config.toml
d_model = 512
n_kv_head = 4
rope_fraction = 1.0
qk_norm = true
bias = "all"
init = "orth"
init_std_qkv = 0.0174
init_std_down = 0.0
beta1 = 0.9
beta2 = 0.98
warmup_steps = 496
decay_shape = "linear"
final_lr_fraction = 0.1
batch_tokens = [65536, 131072, 262144]
MLP neurons of a small language model. Each row is named by its layer, matrix (up: input weights; down: output weights) and neuron, and shows model dimensions 373-500. Each number is 128 + 24 x the weight over its row's rms, rounded and kept within 0 to 255.
After each neuron's rows is what it responds to, as a language model described it from the Wikipedia text at the highest values.

L2.up740 [111  92 148 141 124 119 137 126 164 115 168 128 123  95 134 128 159 112  91 105  93 144 129 102 107 115 152  86 126 119 160 156 146 148 122 107  84  80  97 139 161 126 103  93 169 125 135 121 131 145 133 148 113  88 120 147 109 130  78 132 148 118 144 102 123 101 129 141 107 129 128 126 132 167  83 118 123 117 128 103 139 141 138 134 164 153 133 145 125  72  83 108 182 165 144 159  87 112  66 181 100 157 141 139 116  87 107 114 139 135 155 114 131 133 108 108  98 123 135 124 142 107 153 127 120 121 169 150]
L2.down740 [ 92 118 106 128 133 130  96 158 154 122 117 128  95 116 130 114 127 129 129  92 140 125 161 154 138 129 144 131 143 120 125 157 128 143 116 118 109 113 122 149 114 149 110 138 148 121 120 101 127 117 139 118 169 149 110 119 134 164 160 148 111 136  86 148 116 181 114 104 110 113 140 155 160 170 101 151 109 104 135  93 121 164 122  90 131 132 127 169 128 161  84  84 154  92 131 175  62 120 115 106 118 144 154 109 169  93 144 135 124 147 154 122  96 119 118 114 119 171 114  81 110 131 166 121 119 137 124 148]
Description: Local settlement units

L5.up77 [124 139 154 144 162 100 111 116 151 110 104 143  87 111 142 133 133  79 136 137 136 137 127 125 150 146 125 108 103  96 119 140 136 175 166 127 106  96  91 103 143  89 125 140 153 100 129  71 132 107  99 145 156 151 146  78 118 113 128 105 129 116 173  81 147 120 148 143 173 109 134 101 135 184 126 127  94 125 111 104 105 117 111 101 132 138 155 161 106 132 131 143 142 108  60 135 151 113 127 149  76 140 154 125 177  96 121 172 112 122 130 111 127 163 174 118 141 150 119 141 152 142 157 116 135 193 150 131]
L5.down77 [102 122 125 132  96 160 142 145 179 154 153 100 138 148  85 109 141 114 121 139  62 129 154 102 151 152 133 135 133 131 133 137 116 140 102 121 163 125 118 131 174 123 110 135 134 135  82 102 123 117 108 128 142 114 143 143  87  93 141 137  64 158 121 153 108 145 139 139 144 167 146 158 156 157  89 173 145  97 147 106 115  84 101 107 123 163 122 117 111 144 103 155 175 156 124 161 125 138 111 106 180 106 135 157 163 107 168 115 139 172 144 108 117 102  97 129 137 117 126  76 120 130 109 124 127  88 138 109]
Description: Compound-name modifiers

L2.up1176 [125 113 136 133 150  99 107 112 117 168 115 126  97 128 142 131 115 138 126 111 151 164 103 115 125 130 107 109 177  94 152 113 127 123 150 134 112  93 119 112 109 118 109 142 120 108 114 140  73 127 162 153 166 140 142 143 121 133 140 128 114 125 107 143 114  85 169 143 136 154 133 128 123 128  94 119 133 108 152 148 103  93 122 115 135 139 111  80 132 132 153 158 130 156 122 122 174 152 131 159 164 141 155 129 134 120 135  80 140 118 124 135 145 113  95 154 160 114 119 110 119 136 118 133 102 121 125  86]
L2.down1176 [143 116 130  94 119 147 104 134  89 120 126  99 132 161 130  95 180 126 149 146 156 137  91 139  93 129 100 117 163 116 129 120 137 117 140 125 117 160 152 111 116 121 133 153 130 119 163 116 135 132 151 117 134 148 125 155 137 168 122 168 127 148  90 128  96  99 155 103 186 139 137 104 157 118 122 130 131  88 161 174  88 120 121 124 139 115 114 151 140  67 134 161 118 117 118  95 185 159 133 110  98  93 126  88 122 147 163 153 149 141  84 118 123 123  81 205 115 132 128 122 161 114  99 182 152 139 115 107]
Description: Introducers of examples or names

L3.up886 [106 184 123 131 148  85 107 126  87 129 100 126 137 123 107 152  97 145 113 109 106 122 101 149 147 126 135 126 107 146 111 130 170 162 127  98 116 118 120 152 133 158 119 124 123 133 126 148 112 117 135 104 130  60 153 114 137 125 121 119 116 113 136 114 129 137 140 135 171 167 131  88 121 143  83  87  63 164 135 122 127 163 116 117 142 135 129 137 142  86 136 115 117 115 109 163 175 149 156 157 126 138 119 106 135 111  97  77 147 110 137 122 167 148 111 109 120  77 135 162 130 136 154 120 141 178 144  88]
L3.down886 [134 114 154  95 102 173 171 121  86  72 105 169 132 115 162 117 104  91 126 103 152 104 134 124 155 136 143 126  93 150 116 138 121 115 140  96 145 145 120 152 155 138 140 133 134 117 156 126 183  75 127 107 136 134 153 147 141 119 121 100 122 137  92 105  88 107 106 119 155 106 143 106 124  92 129 148 100 114 110  75 147 136 126 133 139 159 145 123 133 103 140  87 130 118 160 100 110 103 148 124 151 123 114 133 117  68 152 106 175 113 111 113 120 134 161  94  75 123 158 160 152 110 147 124 133 129 114 137]
Description: Possessive apostrophe

L3.up239 [132 145 158 109 145 145  89 133 147 159 114 134 130 124 126 127 169 134 143 134 128 122 139 126 159 169 124 137 129 131 154 127 143 105 138 155 136 105 122  89 123  84 105 160 140 153  91 127 134 183 112 126 164 110 179 103 100 135 106 142 111 141 133 159 148 102 146 176 127 147  93 140 108 166  68 135 141 132 130 106  77 128 121 118 110 113 151 112  77  95 147 103 128 147  86 164 154 158 125 110 125 129 135 123 108 105 152 114 125 115  93 119 145 124 135 134  88 104  82 164 136 181 139 145 163 154 140  75]
L3.down239 [112 147 127 170 115 102  94 163 157 115 112 165 125 173 175 156 146 139 145 138 122 168 151 105 119 116 147 110 125 107 162 121 100  96 120  95 128 117 121 124 108 116 141 125 120 128 148 150 106 154 102  97 130 131 158  77 144 136 142 142 101 131 141 141 105 123 132 100 117  90 172 163 154 143 129 112 132 116 103 105 183 145 105 147  90 132 119 111 133 124 143 106 114 136  77  80 118 136 110 130 107 149 140 109 112 120  75  88 136 128 100 146  97 135  82 125 136 157 200 131 180  93 115 120  92 111 144 104]
Description: Medal colors and qualifiers

L5.up357 [104 144  93 140 163 103 112 133 155 147 133  62  91 113 155 122 121 118 116 137 126 121 107 133  81 183 117 120 141 127 120 162 149 124 133 161 130 156 128 126 120 135 112 113 117 123 164 134 155 104 141 141 132 139  97 121 148 129 123 119 183 166  98 144 112 108 123 170 149 123 124 147  91 158 127  98  89 123 108 148 110 131 144 106 154 122 113 113 131 144 122 118 124 119 126 118 118 119 131 130 130 166 146 165 140 116 102 106 146 174 149 137 138 103 141 111 144 167 160 122  99 114 106 120 157 151 177 124]
L5.down357 [102  81 153 107 140 161 125  76 100  90 185 166 110 108 134 124  81  95  82 129 172 121 136 105 155 170 104 128 128 110  93 190 105 104 120 127 151  79  95 128 118  90 121 192 106 123 123 165 103  95 134 158 154 124 139 120 146 121 142 167 119 142 108 128 102 142 164 118  99 134 156  96 123 112  96 115 133 134 142 109 139 145  93  92 160 125  93 111 175 159 123 131 119  73 142 112 143 128 111  71 133 152 148 108 119 101  88 134 145 130 125 149  92 117 145 115 173 120 137 138 119 139 116 151  92 105  93 123]
Description: Place-name endings

L3.up176 [123 111 160 123 121 127 157  93 138 154 121 111 156  88 127 132 142 125 108 142  97 131  84 127 112 126 147 120 130 127 137 133 159 162 120 146 113 132 138 132 146 110 105 159 117 120 178 118 140  92 167  83 140 110 149 113 126 173 143  93 103 203 136 104 141  97 137 138 181 171 133 147  88 134 138 115 114 138 136 160 111 109 113 133 128 174 169 151 132 128  99 165 147 135 115 170 140 118 107 116  74 165 153  93 137 167 114 135 142 178 129 125 128 134 130 118 119 127 131 150 130 131 112 120 138 126 163  94]
L3.down176 [123  84 137 111 134 165 104  82 135 135 108  85 127 135 152 136 117 133 116 119 162 183 144  99 118 166 158  99 134 107  89 149 100  85 115 157 149 136 126 110 126 121 150 136  93 141 131 141 127 117 132 160 146 119 111 109 154 122 120  83 105 138  98 126 121 148 132 142  92 144 112 139 103 134 143 113 126 157 125 115 164 139 125 130 113 154 113 100 135 164 142 128 115 106 161 114 109 120 122  77 115 129 105 115 197 134 142 130 111 120 193  97  97 124 136 130 143 116 168 121 160 140  95 152 116 107 115 148]
Description: Generic head nouns after "the"

L3.up201 [119 132 154 132 115 126 158 126 122 153 114 101 147 137 153  84 110 163 134  66 111 115 143  96 138 141 104 121 146 161 147 154 129 125 125 141 186  97  70 130  95 113 131 148 141 136 133  78 122 131 148 151 142 140  88 129 125 148 160 147 143  76 137 129 124 120 145 128 121 135  93 125 112 137  99 130 114 125 142 103 114 107 108 101 147 149 142 102 123 103 141 142 152 122 151 171 108  97 138 133 122 132 159 150 137 165 152 117 150 107 153 147  86 119 111 171 129  76  99 145  81 140 139 121 108 155 139 103]
L3.down201 [146 139 160  85 138 144  93 114 103 115 135 126 124 107 144  96 141 111  98 154 105 102 106 101 101  97  90 101 108 135  96 150  93 104  84 122 136 159 142 138 106 123 134 117 126 115 100 143  98 182 105 154 156 130 121  98  98 116 119 147  58 125 154 129 147 153 147  90 125 128 128  98 109 117 114 171 131 169 114 124  96 121 108  83 106 140 117 130 155  87 112 145 159  87 147 136 103 133  86 128 122 168 135 133 112 120 149 153 127 141 140 129 105 105 130 128 126 159 108  80 102 122 136 153  94 106 126 129]
Description: Quantity or selection determiners

L5.up1244 [117  96 151 124 148  79 157 114  72 119  89 132 125 132 161 117 125 149 105 152 125 113 154 123 167 147 123  99 191 104 146 108 126 156 141 121 152 127 150 122 104 129  84  99 119 161 163 138 119 113 139 109 117 103 109 142 140 137 115 105 133 213 156 131 139 110 136 152 141  96 147 107 116 123  95 131 132 105 144 138 147 146 101  98 123 171 141 140  97  94 122  86 142 108 136 114 123 130 138 119 126 114 167 107 107 143 131  98 116  80 118  99 116  92 114 109 120 159 131 121 135 168 148  48  99 137 183 127]
L5.down1244 [144 156 109 131  90  83 132 122 130 133  99 113 127  93 119 131 152 123 147  89 145 120 126 132 100 128 143 128 137 144 139 162 100 149 147  81 127 147 160  66 130 133 123 152 120 116 129 129 128 114 157 149 130 136 156 146 117 109 155 161 116 135 133 116 192 125 140  93 114 151 122 112 126 125 151  87 136 150 126 121 113 158 110 123 133  86 105 165 117 131 118 104 141 114  81 133 104 142 134 111 114 111 120 150 124 124 141 120 132  90  92 160 186 103 177 145 108 132 158 160 132 131 147 115 116 176 119 129]
Description: Section headings and possessive apostrophes

L2.up519 [154 194 120 173 138 100 140  92 120 175 154 100 101  88 125 121 164 110 138 136 111 133 128 101 150 154 116 114 123 137 147  91 109 132  92 127 108 102 138 140 109 110  99 128 139 126 134 154 132 142 160 144 153 109  96 101 131 141 141 137  97 146 114 107 176 110 135 127 134 116 158 126 125 159 102 115 128 157 121 126 145 136  86  93 156 134 177 124 108 133 145 139 143 126 135 140 112 109 158 130  48 144 117 142 132  94 132 142 175 118 118  82 121 107 108 147  99 106  86 101 151 119 133 147 164 169 141 111]
L2.down519 [ 92 132 127 155 117 139 123 139 187 159 161 115 133 103  79 140 132 114  83 133 148 115 133 128 128  99 148 162 145 123 129 100 114 129 122 107 143 141  97 117 102 155 150  97 115 118  83 130 170 128 168 105 133 163  93 119 110 159 156 124 164 128 152 152 117 179 185  90 150  97 139 148 108 106 124 118 131 155 134 105 128 143  94 105 139 131 144 156 148 142 150 106 118 136 188 139 159  82 121 136 106 153 106 140 139 180 136 100 110 140 116  77 134 103 153 110 119 130 112 113 151 136 126 143 110 123  99 144]
Description: Stats cells and time phrases

L3.up296 [131 115 132 177 131 127 109 123 136 131 154 134 109 130 115 112 119 108 139 156 160 187 144 135 125 107 113 113 125 161 181 115 138 110 123 106 131 136 117 104 159  62 107 154  99 161 137 129 125 148 153  98 121 126 155 102 141 174 110  98 139 103 120 156 127 129 116 139 123 138  59 123 116 149 116 117 117 119 129 157 122 130 138 144 129  83  91 144 107  97 143 161 110 103 105 117 126 114 123 174 143 134 109 153 169 164 119 128 131 152 128 114 155 154  80 145 118 142 111  88 131 121 174 114 180 132 117 127]
L3.down296 [166 144 126 133 113 136 147 150 145 159 118  88 140 124 120 101 115 112 149 164 255 130 171 127 110 134 118 128 134 143 125 152 156 110  61 167 139 150 124 114 161 118 144 133 119 169 146 159 128  89 114 137 134 129  80 128 140 109 117 156 119 144 154 159 137 138  96 105 112 117 102 116 148 121 109 107 136  83 124 166 145 145 123 144  94 129 103  97 127 173 136 158 109 127 124 145 154 139 129 169 130 121 139 107 164 142 127 140 142 131 135 127 124 173 139 133 124 159 106  68 140 104 140 132 122 145 111 124]
Description: Copula before predicate

L3.up106 [135 131 139 136 143 141 172 100 106 129 117 112 152  94 153 123 120  99 141 139 144 140  79 136 116 130 145  87 132 111 127  86 109 136 120 169 141 135 139  94 128 133  83 150 143 105 133 106 130 134 131 131 121 138 125 145 157 111  97 107 145 116 104  96 139 119 121 136 143 135 145 158  83  94  48 117  67 110 122 133 122 150 121 111 181 159 115 115 116 129 153 142 139  93 113 141 113  97 148 123 113 121 150 105 101  94 141 117  61 106  92 113 139 147 144  83 118 140 172 171 125  96 129 142  88 169 159 132]
L3.down106 [114 117 147 122 153 149 120 121  88 165 172 180 107  51 124 131 147 167 145 107 182 160 198 140 126 123 103 107 121  98 138 165 128 163  73  99 103 133 134 156 134  97 105 132 109 131 144 144 109 112 137 149 132 150 160 128 116 124 142 141 122 132 182  91 117 117 139 159  91 130  97 128 111 138 183 136 152 163 149 103 113 193 122 160 146 115 150 128 105 136 142 142 119 140 177 106 153 136 120  90 149 134 151 144 141 153 169 129 108 103  94 164 163 120 126 163 149 100 125 102 137 125 123 153 145 117 134 132]
Description: Geographic location nouns

L5.up1741 [147 170 128 151 174 124 147 137 110 140 144  75 102  96 162 104  99 136 146 113 169 153 140 144 145 185 140  98 108 125 170 146 126 130 113  93 155 131 139 139 119 111  95 163 134 119 129 125 113 104 136 106 100 117 143 137 147 177 129 132 173 139 136 100 149 113 122 128 146 145 130 128 100  91  85  74 104 124 186 173 136 122  77  82 176 156 116 111 150 103 126  98 134  92  99 139 157 123 144 181 156 114 135 118 141 102 132 142 138 101 174 119 146 128 169 130  98 152 153 103 131 138 136 124 127 138 155  84]
L5.down1741 [154 159  96 107 168  96 114  99 126 109 144  73 124  89 120 161  97 127 145 118 114 126 164 155  70  83 155 122 138 115 124 133 174  86 148 180 119 129 140 128 148 184 122 118 138 176 169 138 162 119 144 113 149 118 152 188 135 139 160  97 134 115 135 137 154  94 114 112 114  98 124 134 128 181 109 130 101 123  67 129 113 167 163 118 122 123 120 135 126 143 121 122 158 118 183  81 120 146 125 155 123  71 172 126 152 110 126 147 150 127 111 107 126 156 103 110 109 148 122  95 114 115 109 179 100 124 140 107]
Description: Place-description predicate start

L2.up974 [118 125 154 182 171 117 120 128 104 155 126 125 127 144 117 104  85 121 158  90 151 168 130 117 127 112 101 103 159 172 140 129 171 138 119 100  92 132 150 104 138  99  99 137 123 121 167 115 125 121 123 118 117 132 162 120 151 154 154 146 130 131 118 139 139  79 133 141 132 142  72 143  89 153 145  94 110 109 126 160 139 151 117 154 150 147  94 150 121 122 167 129 132  96 114 121 123  91 109 126 159  97 122 112 105 149 122 105 167 124  93 129 162 113 128 130 143 142 146  98  95 114 162 102 150 108 157  94]
L2.down974 [146 169 108 122 112 130 115 147 170 132 116  70 127 121 112 138 101 116 112 143 255 120 105 114 107 147 126 132 149 165 127 162 120 110  56 154 138 155 156 102 149 104 165  99 126 129 134 163 100 116 106 137 129 111 100 121 129 103 127 138 125 180 121 111 150 111 114 120 113 119 128 123 135 107 129  88  88  87 112 141 161 128 126 128 108 144 130 100 110 155 121 130 117 116 117 139 137 136  85 144 119  96 133 128 143 124 136 132 146 106 156 153 121 188 126 134 160 105 161 108 128 147 148 148  88 117 134  96]
Description: Passive auxiliary before participle

L3.up509 [150  82 156 167 114  95 148  80 109 146 112 119 103  97 121 152 153 147 154 150 130 132 146 121  97 117 141 110 150 106 145 146 163 138 110  93 133 148 114 117 139 104 105 164 141 111 141  57 151 162 155 130 101 125 179 162 132 137 175 100  98 139 175 127 115 124 173 174 154 148 142 127 100 215 129 110 149 120 180 158  91  86  99  80 164 183 127 137 104 113 146 161  93 124 170 113 136 132 174 145  97 101 112 158 103 147 127 115 129 155 118 105 162 118 132 164 113 112 139 119 168 133 108 154 150 168 132  97]
L3.down509 [116 103 122  95 123 140 111  82 135 151 130 103 108 146 111  74 134 131 124  91 149 155 135 135 140 149 136 114 118 135 137 132 135 162 120 148  84 122  92 122 101 128 144 133 125 136 152 131 141 131 145 135 152 129 134 146 131 108 125 179 107 141 138 103 126 132 186 117 139 113  93 139 149 128 169 139 185 105 121 118 119  87 120 144 117 103 159  90 147 102 135 131 172 163 130 121 125 154 134 145 136 100  97 102 148 187 117 142 125 173 140 129 174 158  75 149 123 157 110 159 144 115  81 114 150 106 117  93]
Description: Appositive clause openers

L2.up265 [ 96 132 156 154 127 126  92 112 143 129 109 132 117 120 138 128 161 122 115 132 150 121 122 111 172 134 127  84 140 119 118 130 133 106 144 101 157 100 106 110 157 125 140 103 110 147 144 146 148 163  98 122 162  91 105 102  86 147 117 113 158 141 138 148 119 129 193 156 119 124 126 143 144 148 125 142 124 137 145  99 139 133  91 151 128 123 125 130 141  94 126 151 159 147 122 114 114  79  87 150 110  87 150 125 132 148 133 126 126 169 136 113 133 103 128 127 122  81 131 128 114 119 169 128 154 154 156 106]
L2.down265 [118 114 116 144 118 101 103 106 135 145 113 131 117 106 146 201 174 114 119 142 135 150 141 149 132 115 158 117 111 157 140 132 171 116 148 114 112 152 150 173 171 120 133  98 137 120 149 132 114 132 108 125 163 100 159  96 102 140 124 174 107 155 157  81 137 117 184  62 157 150 150 157 159 156 146 149 177  95 147 102 136 120 137 192  95 131 129 143 142 143  96 178 133 129  79 125 127 114 125  87 142  85 135 167 150 107 117 103 136 109 124  95  93 151 137 169 123 182 151 104 152 100 149 158 152 121 140 129]
Description: Ordinal number words

L2.up1501 [154 103 138 147 144 131 108 123 121 127 121 119 110  98 115 126 154 108 114 113 134 137 108 152 108 146 156 124 116  70 123 129 130 108 155 141 161 127 113 160 156 121  72 109 118 126 150 105 153 122 104 150 131 142 111 148  95 155  92 184 129 132 159 139 134 106 128 154 154 135 133 134 129 113  74 109  49 116 124 114 128  91 116 108 112 106  97 113  83 109 137 136 142  93 107 148 137  98 140 120 118 117 152 131  88  61 121 119 102 135 151 118 141  98 140 154 104 118 152 159 157 115 106 135 118 116 123 110]
L2.down1501 [128 125 116 126 143 139 121 135 125 109 160 165 110 129 112 113 128 112 141 157 139 155 140 136  92 111 124 128 170  83 142 123 136 144 123 148  71 104 127 143 128 153 120 100 110 138 103 111 144 163 139  87 130 134 145 119 105 154 130 146 133 130 155 136 113 141  85 152 151 131  95 171 151 147  96 132 151 121 131 133 119 136 142 134 143 118 171 146 110 114  99 100 182 152 133 162 133  78 122 120 111 138 142 114 125 135 103 127 124 103  89  54 135 117 101 160  86 128 150 129 162 130 165 148 145 117 121 157]
Description: Directional location words

L2.up1708 [118 170 134 155 165  93 132 132 148 121 142 118 118 143 145 165 171 145 146 151 131 125 124 142 108 159 159 112 155 163 133 151 106 170 116 104 163 143 118  64 100 120 123  94 136 100 138 119 140 139 137 132 128 141 135 146 128 150  72 150 130 181 151 112  99 125 127 128 150 147 158  96 125 164 109 163 140 146 140 100 161 132 109 118 156 143 128 130 114 112 106 118 139 117 110 103 110 112 121 143 177 117 147 142 123 126 138 143 107 103 146 118 117 148 113 109 120 130 109 133 140 143 139 127 150 136 164 145]
L2.down1708 [147 172 139 133  90 123 161 124 167 124 122 159 127 150 108 126  96 132 163 163 141 107 119 129 137 126 113 161  99 147  84 122 105 131 121 122 117 140 127 123 131 117 130 101 134 144  87 139 124 105  86 134 103 120 121 156  96 110  95 111 126 141 163 111 113  71 105 121 117 131 183  86 110 114 113  94 117 136 117 141 137 124 128 153 159 151 104 179 136 139  95 106  91 126 134  72 170 135 143 128 174 107  89 100  82 128 126 116 154 115 160 153  98 129  86  85 146 160 114 104 114 116 154 128 135 133 158 118]
Description: Noun-completing suffix endings

L2.up730 [124 168 182 144 108 122 140 110 133 139 138 121 163  90 145 109 104 156  75 110 103 169 135 148 157 140 155 125 125 157 125 165 126 124 126  88 121 129 131 134 145  98 154 159 130  68 144 131  73 153  90 136 104  84 127 111 136 141 100 117 120 125 134 124 133 142 144 142 110 118 104  62 131 117 140 137 157 137 153 102 108 140 129 183 132 174 101 139 146 106 121 100 136 139 134 136  90 106  90 115 111 185 163 106  98 118 144 106 125 112 150 153 128 124  91 119 126 124 156 131 158 134 147 111 113 115 118 108]
L2.down730 [123 139 179 128  56 137 145 178 178 121 130 175 157 113 105 111 143 141  98 167 109 180 154  92 116 125 129  77 137 131 113  89 105  78  97  82 159 128 139 134 151 121 190 143 136 108  95 176 126 146 102  71  99 141  80 112  83 119 114 125 130 105 125 128 117 147 104  87 106  98 145 130 145 108 139 127 134 130 167 150 142 132 104 163 158 143 147 111 111  89 134 140 130 118 111 153 141 115 135 103 135 164 118 115 100 118 155 138 147 157 137 121 108 114 103 134 127 134 146 126 115 129 120  93 120  79 133  71]
Description: Spelled-out quantity words

L5.up1173 [169 150 108 119 123  74 136 131 125 142 157  91  93 126 135 173 111  85 155 139 129 148  99 208 142 122 134 128 103 186 181 133 167  96 102  88 119 117 127 121 146  97 129 119 150 122 125 160 139 122 138 142 105 127 123  63 139 142 171 128 147 111 108 146 127 117  95 131 110 184 109 147 172 152 144 125 155 144 122 140  98 171 127 129 142 106 118 131 123 143 119 115 133  91 119 152  87  92 154 145 147 127 145 148 170 126 120 144 129 149  83 112 129 153 150 137 117 121 116 148  97  95 120 158 115 163 150  93]
L5.down1173 [132 157 112 156 116 101 152 112 128 118  86 148 158 120 109 128 147 147 155 114 141 181 110 117  94  89 138 135 136 139 133  83 112 112 124 140 101  84 113  77 109 104 121 120 135 135 115 121 119 129 108 183 133 112 141 184 159 146  95  98 131  89 122 120 106 150 153 124 155 108 127 121  92 156 165 153 111 139 131  83 121  93  98  85 137 131 143 161 115 127 145 139 140 146 112 139 100 143 118 152 127 123 134 122 155 158  97  89 137 107 150 152 157 154 137 106 127 159  89 124 180 138 127  98 131 160  87 122]
Description: Verb after subject

L5.up976 [122  90 122 128 106 109 110 123 137 129 113 108 118 164 126 129 143 113 108 167 139 117 122  93 194 119  92 147 132 132 173 111  70 137 127 160 137 146 119 134 130 116  71 162 112 111 171 131 153 139 146 113 100  77 134 103 145 105  93 141 167 161 115 134  94 142 124 136 119 171 152  91 103 118  73 137 191 147 129 160 128 123 145 122 127 156 102 131 149 138 124 174 128 112 142 140 104  93 154 153 184  94 121 122 152 118 109 134 113  88 124 157 131 146 125 157 104 174 151 109 107 125 138  88 157 136 117 112]
L5.down976 [145 158 140 112 151 109  72 129 163 107 140 145 100 110 111 115 160 148  86 134 151 109 125 160 151 148 101  97 120 129 111 131 168 118 124 113 113 105 177 125 114 137 131 131 127 136 150 106 104 120 149 122  92 116 153 135 135 138 164 145 106 109 128 155 144 108 116 125 130 142 162 144 158 138 104 130 115  97 117 161 101 111  98 118 146 100 153  89  98 102 172 123 120 137 109 120  97 148  93 132  88 158 124 161 111 116 151 130 134 137 130 154 137 155 156  90 165 127 135 117 144 139 161 143 156 165 124 148]
Description: End of lead-in phrases

L5.up335 [119 148 116 132 126  90 131 128 189 140  78  67 154 109 180 119  87 154  95 154 103 139 194  96 159 140 111 109 125 122 179 117 133 134 120 113 156 187  84 109 122 126 155  77 129 142 155 112 138 190 129 118 125 122 114  96 110 160 121  84 115 150 116 159 146 116 134 128 153 136 144 106 147 176 119 149 111 133 134 132 123 106 141 121 153 196 136 124  99 107 114  85 105 114 120 157 151 103 125 116 136 115 133 138 136 127 163 134 131 137 158 134 135 119  75 163 126 134 107 149 157 130 131  93 129 121 151  97]
L5.down335 [141 130 146 140  94 136 131  91 123 119 155 158 120 154 125  97 147 124 158 131 160 181 104 122 144 115 137 114 118 167  98 122 118  82 140 103 111 146 149 144 111 152 141 123 101 125 129 109 149  65 121 121 115  96 152 134 115 108 115 131 139 130 107 112 119  96 136  82 115 136 135 149 131  84 155 112 131 133 105 107  95 135 150  63 104 136 145 127 115 102 138  95 146 129 124 118 105 158 117 124 136 146 133 114 117 133 109 156 138 119 127 180 153 182 129 111 136 133 113  93 100 152 101 165 113 131 106 140]
Description: Start of object phrase

L3.up623 [109  99 168 159 164 148 178  98 102 138 131 139 122 119 116 151  84 162 158 153 117 146 118 146  92 118 104 122 140 136 189 164 135 170 130 101 127 103 124 157 101 121 142 147 128  84 105  69 112 164 128 107 121 110 139 135 134 171 113 117  84 120 113 100 100 119 106 170 139 173 121 123  97 195 119 132 160 133 131 154  95 117  94 157 160 134 126 139 122 131 136 122 143 138 128  87 120 143  94 173 137 105 103 139 125 120 103 112 129 160 137  81 126 147 145 126 108 163 163 157 186 173 116 164 145 128 136 117]
L3.down623 [162 165 112 147  86 143 154 133 125 125 106  74 106 174 138 122  80 135 132 138 127 158 115 135 124  78 144 160 136  77 128  94 144 134  72 169 124 124 155 111 184  96 143 141 110 131 127 122 123 111 110 151 116 149 100  90 125 120  94  92 157 127 140 128  94 132 125 112 156 133 167 126 154 117 153 118 117 133 115 139 138  95 100 113 187  98 128 138 145 196 149 122 147 125  93 147 117 136 107 117 170  73 130 125 147 124 158 152 139 104 120 179 152 141 126 123 135 151 168 115 146 105  71 125 100 131 135  97]
Description: Clause-opening fronted prepositions